{
  "norm": "layernorm",
  "norm_place": "pre",
  "qk_norm": false,
  "init": "normal",
  "init_std_o": 0.0,
  "learning_rate": 0.000176,
  "beta1": 0.9,
  "lr_head": 0.00555,
  "final_lr_fraction": 0.1,
  "batch_tokens": [131072, 262144, 393216],
  "doc_mask": false
}
MLP neurons of a small language model. Each row is named by its layer, matrix (gate and up: input weights; down: output weights) and neuron, and shows model dimensions 352-447. Each number is 128 + 24 x the weight over its row's rms, rounded and kept within 0 to 255. Numbers have three digits each. A neuron's up and down rows have the sign that makes its largest values positive.
A block is one neuron, or neurons of one layer that tend to fire together. After each block is what it responds to, as a language model described it from the Wikipedia text at the highest values.

L4.gate192:108145143114110126151165108102098124133136142129117176090082129105106098131179164136099125139120135088141123163135128128139176160160141176157114142114152148115115200144121104108118125157158121106151125150123153109188134138081120140119108199129125102136159158171158108130104131128091149131
L4.up192:159135137117099106174154061147100128108115127132133146088094115137123092118138144164092120129109160096123139148120123163131129154194144188126103211121173172141129142127105122120117137143130108112106130152141157127123106102137127158178120145102144147119151133120140111159070153140096158132
L4.down192:149118127136126133126084139154139129092127115110160103095156123099183104146112092159149127131128110150128146107110094177132085151122125161125153161114099124119128090141113133138117121160128125118110139104091144125134144122179122139134125110117147180144107134086112164111086128151134130143
L4.gate689:087135152131149161147158100119171138095130096109107184088118127141104094133128125123114128149086121115123152102107125138120137125099139103127151163159133107109114143115146099103140093129101134116154138148152134114144112117135124093107130198126114132147115150132122088114116118145104147138
L4.up689:145111154124097124140136103126161130101100097135167151113128150110142149130133088139089132167103154122150136104149096154140183142101125100151140170165144103129158147081145110095121111103092112117142159138122130097122076128138134145110136103113120122128152134142120068112093158165123171170
L4.down689:179126121149112131110170142125116163181120166084171086127120122145124129130126116147157149137127164120116163141120142119122116112152147113121152126126135175158134082157124109119121141159153138118168134086111112188119136126120125123144135074158132120114143099123150165148134118101177109114
L4.gate947:148122137109137153129134128135137098157149133149137175138125132152160143173110125141098122112123117152144153114120105132142146106135185122145146126133142147082122224112128138099109111107111062146106112147105124074123136124143146134122129128102129138133140133138132113133084112117123136131
L4.up947:151148156161117114144169143152112102140130140155189145128123160162126126108112099180110177121128154126143153134082121131143099102142138129127105128120163144104109165111108131103112146119123110107123109145099117097140142114124133142184172114096147138129094122106139131156062105117130142164
L4.down947:133124114153134086079124127165120128086123110143137089087174133111120138116104116136170137164123141122123129168125149129134095128119121126108130156135124134127140084145140163132121165088108164084132122115099134155131164123135177129119177087128110166136104114100124161121146139110128150116
L4.gate1408:118098130130130135145140065136111127113120064148132131103110179081162123104112125173099115140111150115142114118108103099098145121136130153091133142077140121157129138091122126102129158116089122161111133116164153130139091089109084140138144116131135109132162126151155070132124097154108105127
L4.up1408:119142133113107123132123100117146108117100131156135144149159140128132145122152117148083121128127180171121092104096139110128161149143121124118151094143151082123160162117104122091123128112127114101110160098134132103099109111092128121130135120113131156142088105156123096159134149150125151118
L4.down1408:140119145112111146114139129189105190099149130094134120144127117151142105123120182119138166163169093102080137163159129130100104144118162123155127131166137150105126070123133129130122165139159151147177107093110140132128122215136124143125121146109111116124138111064107124121150152149103127107
Responds to: Educational institution names

L3.gate154:125084158128126146081108127107148131156163145115139141154121120089119148156139119173098113167127131111171128117119093125065159147109146128182157141128154162132142147111138172149104139155144139138146121133135134140172134149144156144143128138100120118120140165177160102133102167141072124078
L3.up154:108094162137083148140117135113142104120160166108149140088129096147154148147152119162076116138148129108137105115087109168159113173146154117126138131143141142139151126113157115112162120127162132135171168133124119185099106116099107101138100139106130179127140133133116097085136130139105153110
L3.down154:142128122149132143131138130109142118148118064088120128121098095151172100115085101115128118139148156149093140168123131115141137109150138084132153118182136131111116117095147079110136128131160124125111089113106146140113128132128088173146096135158148146113116136094097148120134107132164093109
L3.gate1114:097095126111099137148100090115133104163152140104120137145099152111122095121099107144141130126134093143134154148104087105065156147146155150126123092134122118106114122116156156116130148123131161135112132128153117135159113145105112130142123134114111108106130150142135086139103116119156086140
L3.up1114:114086121127086089144119085120118134118139112156103120107118155104101120084077119136121115100118140104116174131114113104126154141155140165140106122089133115122128098112150176141125168133113140117117142121175163135164110133103092129154147141118133095134137124121142092184120118133127086155
L3.down1114:147136163097130135147143109157120094084121075129088126147104165111135133130086172135059127139111136095117113149135150125120115151166095125114128141085139126130158102095132112118130164131084114117124158133106112171154164161115092136142183073135136120153142123114126104149111122133113107158
L3.gate1208:107146110115148161142118136126123133098102119106123148156153101118127149112101106132132115115093137111117119102135104141154125137127112095100140172091160120065140122140105093121124125115123092123109118165163149106106099126139086130140160104149117117137141102096202128153109136128117124152
L3.up1208:142085124133089108122137132131145117118069172125132173129136113102152150154137123151070118132150145152165135127140110117141143129159119108118170128092139129111132134125098183119143161143128133126151130116150124137119132120122116159111154160092082141153145114124114155127119134141133133104
L3.down1208:137165141135156156138125078143128156136174070153136121147123155146141123132094138050169123120088103134135148075133148101107136150099143120141054125153107119166134127162149092104118126094134100147123122123091079087161120119098117136124128098145172098129133168139146125121125102107135122139
L3.gate1423:090104161153138141102116120160162135148129107097106152128127156148170112146137157127103132119130107105151098144121149149104126164115165117164174135113080132111146121119115122130151117116122154116119088116158108123132127146068123084136129131087066150104139119145064126134163104106074055134
L3.up1423:121168119141145121066136114189178137100163141093126146106122119112139080127099146128089133105124108137153108097131130146098110142130171107135149145139101156151126095084140146138123174100141132148171120162096113121097127104097123091133133125098066148152146105158075087110128113102083082077
L3.down1423:149182071131174141095132134127163103130156140119158119110119079141115131131135137102139121096159133157117133115159102133164146092147128113130138075133113122134089142081147136124109152131122131146128118156100113131110141142155096110099143124165103109159130138154149135114125122121119146121
Responds to: Academic field name endings

L3.gate98:111116161133112111144137079143154128142103085146140089144135143130165097143118136124115146122097136139120145142116100137103102088136141120128180152111131127138097185187102124125133130089098144127134174136153131146112133120130157135129122169120142103101100100127080157135121111108126126120
L3.up98:131089100115137120094147131138154093151156103100099107145161155124080120131144130098152082102101175151114134145126083094126133111105156127126124094089146116130113152136127165148160130157160116140147137129154097078148119123117138150111137124172109131130164125105126136116124129133108159145
L3.down98:112138131115100140104130155111116211129135146155106157097116147126135128128102137141106168188149090089140107139135155176143151165172130105139142145125108126102167107122138126135135154114121143117106165146139162175080158152166132093111133140098148118146149077123113123128128120117114104069
L3.gate327:106125178099130142128159125148159137116114164108165166090142089097125117106099131126085121152110132149162119126126139160105096142131147153127160139122152097152093123151101110127080186123147119149121170120124155105151108117145142072142122195121169110119111108109136115101137127121139126154
L3.up327:132146123147121069111187130137101132124113156120106173115140103098145149098160125122111111154121111132162125099126080123078139110103194095099148095104070172107133160119124115137107113123157087143112131126096115098130121154103176107114162155137136110119109088133110058077135123161126163090
L3.down327:110133154144109164115109108078143122152112109106119124126117148109091104161144155098130120100144115094120097151140127176166146127148178134162130178116136068136099123121091157097127139115144113135156125156138173138114117090135130125138121139108170117076097141131134100146108134121148118149
L3.gate342:078078119136133117121128098100148106152128135111137147131134101087127133126132139080097124147143121093115082147158126129092139155113179155161145103097148082120118138122171133142146146112119141129142184134127132110165118115108130149115116124121116132130145134135130119130114063134147094133
L3.up342:073102113159144127118149160171167128165116108126139122134140111106159119114109105097043137107136112125137087155134148142138169142135175138121145135123149083155112155104135114126165177097118196116158187130132118109188131147082128169117134149087130145104137100137112091174102122116113112105
L3.down342:152129157106111128084132120112137155113129139136129141118140144171140102134107111147085158144123095114134105119086112140138176126135122083117100134135091143127136127108148102133162136152125136108139115140150110133144191166164115132095093124087109139156116090100165102122130199124138131124
L3.gate716:152126155161138141076153149150140137114112133161114125124149125122149132126182117117158118149092144163163137123130111106115126091143148099120133117100142139129178154154143147157089129079115090142142121180159141124143119151168149091113108122116144120123128172108114114120121142156115144163
L3.up716:125109111121118096146156113138091129166112132083108128124165158159124156092080108128127066122133128154140135132126116228160144125097136147150125157107144101144113144135129141145152162152107138107151170121214148151091163116127130111159146143107133151104116142131182115131129109126133139169
L3.down716:116146130143118119163100108140173111137115069179142166135107109106133093160091130124115156088133139090111108140125134136125115146123126158143129153123102168102156123106110123107154156131121107118122103133085096134092134133075146177131133102103067099144111129153116132144143129136117087084
Responds to: Prepositions before institutions

L3.gate545:135126131120146100119140106131066105133137154145132127141105147141119151086203099152129086170107149121075148153106113129135111127148137101137161093113108135102115095096118144148109105146132145136144144160106119158157135138128148143115142122136139127131118090118150145119125118117089120116
L3.up545:144118131114128124156174083156123131137113147161157119147137116124142134109123093119110105156093149140133134132142146158116122119158160105129150126131160127132114112085110131164140135131111166090135110153131154127128081139172139164165149102117140136130143080117161113195148155148083124130
L3.down545:173121146153148140113139128133161098157118120125106130139163100099100114139071139139127148119151102110168118119168142127103104145123138133137103137110134159138141168156104109131142116085131086115089135159115132126114124145156142114117134126120161139107134148129104109131148151166157110134
L3.gate657:142111115129129123177111106128174106139119086105120115183131130113112138130133103124093119101093114095107140147102164085096130114148146164175178107126165134134171134108155119104162118108133123112133145140154114161101143163150141151184108088144137163127107119152109147132136136120178130172
L3.up657:149114163134165157133099115100094125118123184066149106120159134123113126177125118116116117149133123146134111187073148132128117099130128130150152130176127186139093115109123147112132146160122149104079126120176153123129116107144115148116165150127161124090122136130129070147157143157149089152
L3.down657:054117108120134147102139093158163132109142145135097148105119153149166139114113137133139152109147187132132126140161142167138127124121144122139112144131093087114156113095130139195157125139098081119161141133079151153139136107104158121135144134147129135138149158130098153115126114155093133112
L3.gate1147:120120149104071133122126141148121151131079159094163144155129141118152124134129106122117131144147129100100113102146153141170126105127145180138142124142098131131136133115095155164142099145119127127138121138123101152116122120147141122139156126110163132140124131087106125133104100134124131158
L3.up1147:107067135128156127172142136165089124178123185168142092145120118100135110130085108115141137144128152122120101141124142106140146117151122147098120163124127121111133156141135119146127175122146153120181149141136150151165137101170103112120083159064128133143113118120127093135141182158164124160
L3.down1147:159183119113148142107128140128155096104107077113141168101145181156103130114128168170124118120153107134186144160132123127122109130156090146154135148139134127166123131081141133092125127119161126088113101120121105112118139159122158135122132150177128142077137122157130122131093120087106115134
L3.gate1291:132134161130110149102176134119109133121162086115079130110102146132123130134136135148150108101124167141136175113125137110128101139144128148188154119121137174140122118138094124138096123146136145146121105124122115134107133148123145128138165069117155116127176147103120165133122136126092127138
L3.up1291:142123161165147137130138066131148137143145130150122110131133113105102127112104134119140070130090124121138152155137124139127143095161138175078133148117139136130128139124151142116154188139102157088117147186193104154165116136113148116131171135131131116135136137151146111120126127112118095121
L3.down1291:136121147074132070147129170145099118111135131089098099119137130120127127127145154089143123136158114090159136136133132113122132130123125139180121127128110137166132137142101111119119091095105141158102133090160144113115134110155132172123107108169131117139155137121122104116125141135142107144
Responds to: Table header cell separators

L4.gate65:123153154125146155134148105139145116123130107123162149096152117154160144121104118154114137153130146089147157137149104121118107113136112153139124187108116127124094165112135114098127122118130143167139085140123132099119138103111195131148083108145152116103135111140173075117130141096094074110
L4.up65:092133094128087136141108161180117121119132143087091130141113124108130120137126153105106121126155132144101095148143128187157128124081100107112132091169128118154122133174134124123125118124115120171138132070152126139120143131143127074148125159102119183132159155127087119077140110127092114111
L4.down65:114145130110127132128140064150129142101117121133107113156123135140124160124149125155158096148135123147083143143110113120154083141125115113130136135144137089118128137106150149129148128107145109143161118180172101138098105144129168162139111082124127130120136121148145068146119133116119072077
L4.gate635:073139139147166155197149197135099036145128120123107131103103151153115129112132145131112112145148144101110109130131137147130165139143125144153100126149164133090076116115124085118143146177112115161114127113136096141119099088142175115143088161154104101142122134190119103135115109156150140149
L4.up635:097149087134088167177121160093116130190125131112097150128145130135104130114141137086135105102135103080098105114128172151108161130091109131145145120117158159122103110138122116125134115172134120148095133092113193135110139148085120064161121139129096140139134161177134119146114095128138108084
L4.down635:182119180131116151121144098174115113092121151138147119103087117148144111106119131111183126193101134098111162134119135127141051141139101122105104091099113168146147161155134132129105101150129147156144100149133130087120133164130133123141136128117149161105186083108165072136134092119104113095
L4.gate647:133166139103136164163125147181112079159161105113135147160119099158113137075118152123107066138163128112126095118112112169114154130112082163160091160126123152094127058164133146106091143127138153118096104103112116144112136116136163138143069147136102110115143162167123116091139103172095144131
L4.up647:126149124087133137175158126133124133147123119105086126112130160091154115144142146151151113168121129161119102147144094162115154129138115142170150150123102120122109106119130115138133081155131141184146141091135137129149098085146101114126076148138088129136135162101106148123131077155143133121
L4.down647:124121134120145144129125118148139089118124133136100164114080132099112138135140147145166122149134124088099127123175152146098103142133114124143128120131124119109143131124172136120121132158093129143147102137164139119128111128129133106170145127130124155070180107146154091137152124118148117095
L4.gate681:092125061132164103132098134111106094135104092148106159143141132136107132108130123134111123110118128110109126135073105118121145139135125100130135121100171153166090113111129128084132144156121132173131117096145134146138072111117144140176102184181143077093109161140125107130113138121125141118
L4.up681:081152116119141095156129126116105128180154122125118132145177133108101124101112091116111109085103122103111120072123143155121129143111103137145124162163136098119099143117149097088130116180112155145108167095107114151135097106102128123149108152117168095150102121139098115109133123118128138144
L4.down681:144135113107100155089116112176121079098176157127140126115092135147104139129142145115158151169108168119115100176142131158132125126129131128125137092114154133133159162121117117161125122131148115120149134120153143125129116139158134122138143124133127146077166140114138085150152105147138125111
Responds to: Table row first cell

L5.gate1752:164105131136123166111099127153089140099122117120123131103144101147120131145106107142082128182132141149158092162119107136124119143123142139138140121122110129126141097121115159116082140159144160108125156135143132095056093101133146113114108147114140124055179160141120117125136105199092127150
L5.up1752:122151155117183119098075163121070123121121099143140180127091032120052138110087110130106177134157145142143101124102078131118123174130167132122123102128127105144158083100145135123119128214133183127129102164152157121081111102150122128097133123123145114119161146121160132130165124142125111110
L5.down1752:118120097104108097189133123138119167107160135121093130158152128134128124083139140116125109159091103121128156114138124089135128154139115110110147154131148164104108118135099141171162132119111107116134157121140148110164153136087108136127143134159096096149115135163104133144126172104097127125
Responds to: Year numbers in dates

L5.gate1349:096101102160112135131176142149104101170140145137163137138115097130135139094124141144129153149194080097161118134153167148155134124115150120148095169177108160097135114102130113134143130146144138091132124157123111160127188080121128144099173093169126146107076120180090140121127102133126125145
L5.up1349:113139096177113125150152161139151141141132143154160111133154125123143128129127117117110166107189114116154116073069186123134108116148123127155124132160112154079135106126078132143116155192126171146154153116140126149120101122143141129113125104172142124145098124185091146099170109139101124114
L5.down1349:147119132113138128137091159118139148105116114140080120119146166094113150122095121107103134152151132137169104183124131157147155137150096148043155133135138078109132118132117156157118119137142128148104146174131121123134135156107175114125102153133124114108118134119096137097140113129096107123
Responds to: Table header cells

L3.gate197:085111113120111130093128082069149102106109138087144102122148146128076089160126139172129132111145075130122113118147144139111152138143113116165169156131154119106128101127159097093133122133127112144099134108122160119124102098136166118161160166129132123103112089169094112132110145144155135095
L3.up197:113140142126096115113117129141124105098119137106123127146153154121123130134093147167086155106138100133103125129108146163144128158148130155144143143152187139127122094127136102106154150081110120128109101116149115128139101087138177153189144150105132150089139118122098121138070117136063088098
L3.down197:140144094143145109151146138183128148126143109150092170100107121142145140074110127085101157151130163154153137158145152132126112133103108142128108116131098130146128129112120152142151166154104120097170142122099142119168143165115148161092117115106145126137140157114109147158151134144097115165
L3.gate204:130138109123153132114137143100142144102164102138103143112129132158163096100132116096125117125109143115094132129133149144110132123142119160170130102102108105143124134117153093095129101124094139141144112132096116115120112113131133123134121115123080130153137160121129110107139159120149126125
L3.up204:129108107127163127135127117125138117118168115095088135111171106154130115099138118137155121119110168109134112182097197147098109142122140134122175111113122126143131105070159172144138148111088112119136172113123154129147130134153152140174143139170132104123123192092139123129131169140126095132
L3.down204:151080096091132122136077109136110056155123120125095118160132148105125104156129169109114106139148137132111099147137141094096090163136153090131128145115107131108174114129134172155130113102151084103135156133115134158130100136085149129136115129173122124127132139142098169113136107140172136141
L3.gate245:098133107105103167165128128112124139083125117147082079123101168133200113115163165153114129124163105151126082138112128154124133078146129149088080061125121090107134119142144140087099098140168098096134097135103083143140123138111155126114103122173109173129126111132102140142145126164119097135
L3.up245:100112116127108130123129104108079148102157121086091107146119100078143133112134102149143107117155149126148085117122146143137127125103117149098089116125120111124126094106103174110129162142143131139108105133109102153130139133095166159129147110126128146135150124123141106134127172152090083104
L3.down245:109162135143145140065108114111147101129140123150105166122133106111072124153157103115091130128118124141154109107146140084126138142137116099138113172136108164122153123098107164135161130108137158139090109086123112147168151115144096114138173118117104093100147151148125148102148165068140112082
L3.gate1476:140129116103114147102095079127155134100149165129117127077153143102109120132132130122100132122139119111104151152133118117096104146142125130166131102129146125124096117097147084117082078116111142124110139141139134141095129146139121151086112110153086070132114124131101147121145121140105169147
L3.up1476:091083108113110122134148148099164129097113120120125138136141143101110144127119182105143135143106116091099126098132135151136082122101133110085101100099116081100132128154139099130106081142132117159106134145115111097150154127126137110141090120177119121110149124113133118153088115140139130202
L3.down1476:133191131133125132133113138148101153150123136136136137112119081170111136131096111170147129111108136161138117094109136118098131116139111150140127143139123114151132086121118152148165143123148095146150096127115135149163103109110130126134145141105113165156139141140124088128175157126086132087
Responds to: Row-start table cells

L4.gate34:127097119120113165137138080108145122144119151140121136116151123124131131104128187154121181139161105127106157122146094160131124138138122109185139145174134124112138107150132131106149137084159178101118141154114134133075105113122059154121127120139104142083144108084092190120177086091114126131
L4.up34:118102075134129148107106131144168086127097134109119122108123136169121158086184153102107133147130130098127150132087085146117130140135154120124125130158097161107126151126131078160135162144150146133137085164130114128125101093100151116139153135076118114106146122132127134149125118133136124131
L4.down34:162158136097117099111137114109114090118176111111133114121104105131128145107112125114143086156125152091175140115154172134132121127138124154145083123121125195177167157108108127095169113097137079123129138134167118117095127160093171096142136151140156101149142120132107110112137086103102128179
L4.gate1315:145095117122104148142125096111157108099158168150099146068156116138106151105122137099133150134165122117141174148116121134150120130110142156177150116139130152146123154103114119127110077124141142148117115143125122137133143144117109120107127090111131122095117118135102159172164118138117128120
L4.up1315:143131116133114130115086090100117140126100137140069123126167113142102146143109120117084122074157174124142138160096100124161118090090140172163136120137169173156116118104137121121107103139097139131141109108139125111124115124120130129131158115108135107079164116116133148144136127147151120151
L4.down1315:141167138097143132108103057129101093120133132094102112153092125106106150124122110140156090139147098126151114153139148090099124117106131136129098124158148134100150089093160140127141162146046137069140151121150149154117126122120116134123122083113176081142125118125159126104132130100134102142
L4.gate1696:112135125084126101125111122135063119132135139086106136088153141099135133102100097119102125151125146151112126129112122076139091073098142152137119178112091177112124134094115085148158109148090115131151091128148133132141117098121162128149157133113129112142163112124140154172095110196145144182
L4.up1696:099100089074121142126122123084152135128140164106166139067117123107162143168124143111131157153131108102108131151134103175146128106109143125114123158130101152111062110117107197139137150102114142138169149129140142141130146162146094134094161159111077169122144116117133160161170151128113114136
L4.down1696:172156104142148123107125116147086130122121111133141140144161129112151133094114100154156127149111141167191141153124171101139139143093141155134125137109125171173129144129159085104127111161132114147127089113128102122107154103112167104122104087123178055138151127113135087099144126144146124176
L4.gate1774:109127076120116153136124100127138091171109166130146134113115111129116100098144137096097155118113156095157146154115100160142102123156144124125148128138139175131121132104188137149131134125121143141119161114188106180088132118132137096147191130133126125077127128164122129132124130116133085117
L4.up1774:107133117153084122134086084117122142098139127092130125151118135120111132135123122113168136128151147122105111172145111133134120126177112132113103104135160117154102130123138136107145120089075151128141096125139140129157098079114127148142143110142138141083171145140168144133114110105116128141
L4.down1774:159083171114133130156108138127119109134119129129136119105073166125149106105107086100140115107109126163158094133138137136090126103120178154115121203112128142137159095093152107098130174097150100141177120121119146114133084166053144092107111134136148072186120103143133114132146160152117174113
Responds to: Table header row start

L4.gate922:101159138137069153153085144091121144159098123136118158126076137145104084095137133138131135113122139119108146073127137126144131133130088142108184154133164151150142117128125113149140159120116109130102150085129161117184138096141117114153184203085136097113142161138130150103129145133111096107
L4.up922:140150121137104164133086125134110116121129183143127135146102187149108078132076114131133144097114142123098175113148078138104081116121093126127159088101149145133176169148100143135092157129105118108132146113152145153161112083168127111122125152103144136113144151131135111134149150157152119132
L4.down922:137122172140123077123157150129103105115163135173133093070120096123154155150113153140137089154134135139142106154107110157122168137120132120158090127112129092133115143108131100103142128104131136151159151155130136130119115134115151163140098115164073138153098131136128111150115139149116146122
L4.gate1098:165157159121156159120111142114147127138112171148127146091063122110165139105156113104151106141106156151119161164107135146082125109160141116118141089108164101116159158106121127118139105125102167123104139081084115132123141072113151105082115162168167103105102138096142105138172155126167133137
L4.up1098:157115124106117151136120145151144113131111124186125162120099149130160135159121074132152103160094139103155154088141095180113133128135135141108096117133142110096159148110154134138161138132102174112156114125139109087135106079103112102111103130091132079146105156086108115136136114112115153153
L4.down1098:144167120091131163149175174133100120168122115140138091136153114123116197139167151165123136134136141149117180082141128103149130147100135154107115145137122092124155130172127111140130107131154121166147169134169149133164141094131120110101141150106116134111135121091106133172096122163119158130
L4.gate1129:153132108148117104124114104173097132133092130123146143132143153106173180152170093133109100140138152158152125113114114131138146114108149157114161122126134112108059122135114136177126119173121105128108092159116109114118118132144127100151102163122183137158091133121120152127155134139142178138
L4.up1129:084137129092166142126112131130103117199171131194148098137150120163157104137142125087159121099132128139082129103156117132107127108138147165136123120128157112111127092151152105120139115134103131141150146088153125110132114105165115101110116105136121115159122089148141126152149140139150152169
L4.down1129:170086161146117125156137115141102119132141134117091120115128186110133130117131133109131124152124113104109171134140122101170120114079108102135109108193100142127131189129136131177143117125165099123129101163109119121111154143153150100161133138154106137101172138138101130116125088128121160177
L4.gate1629:113116116119112142113121119137095137106125142118137117145102162214174143136128145132122140144109098146149157171154133123141129137091118126112114112159123096145129127149151114103160081124138162126098122142094125074188148149113110116141092148149126118153116158107079140126129149084080196159
L4.up1629:165155145154058126115140117146082131101105113158170120136118125143150160114166112129069107134093125157142178132141167126112137107123121136069115148129164098132127139133117103110159095106127150100106148127130117112144145155128114119172151130124142120096119131096124109146108128119093158147
L4.down1629:167107142145126136159117113134124093180126090130136141102140098082077111097129141119109156094093151131099144136157129117078122117150145115113087128103126136143111137098134113145083150121103059108138138109135110157125148144126133126119152136167138166118142106137160144130093094144156100071
Responds to: Connective "as" after a clause

L5.gate454:163137133152085136140117090092099134142155119166142146116157106132125162100125106128146092142111109158124150132127157087111091129065072152115134127135086109111135144169119156097124113118146099120128144110150149103169111107130125140141073146121153149141112138141093094151102104157103054151
L5.up454:099084112130147147128120147139113100150106179137145120098096191096157089164117137123121140102133095120145123105154112146178122123161160119082158136179130160113147149148149082157138141099173158166122144099090123132085126113150118157103154131169130187127128114128086152100153100109200114115
L5.down454:135135134179160158127111151148117138148134091180159125113141135132154120126110175120124131124119137120157146106135168105140132123112145142119066087114165125089114165114139131112109146120172105163100120109174114076140106152161125132127142163119094173138149126102079115136156116133123060097
Responds to: Role-marking "as"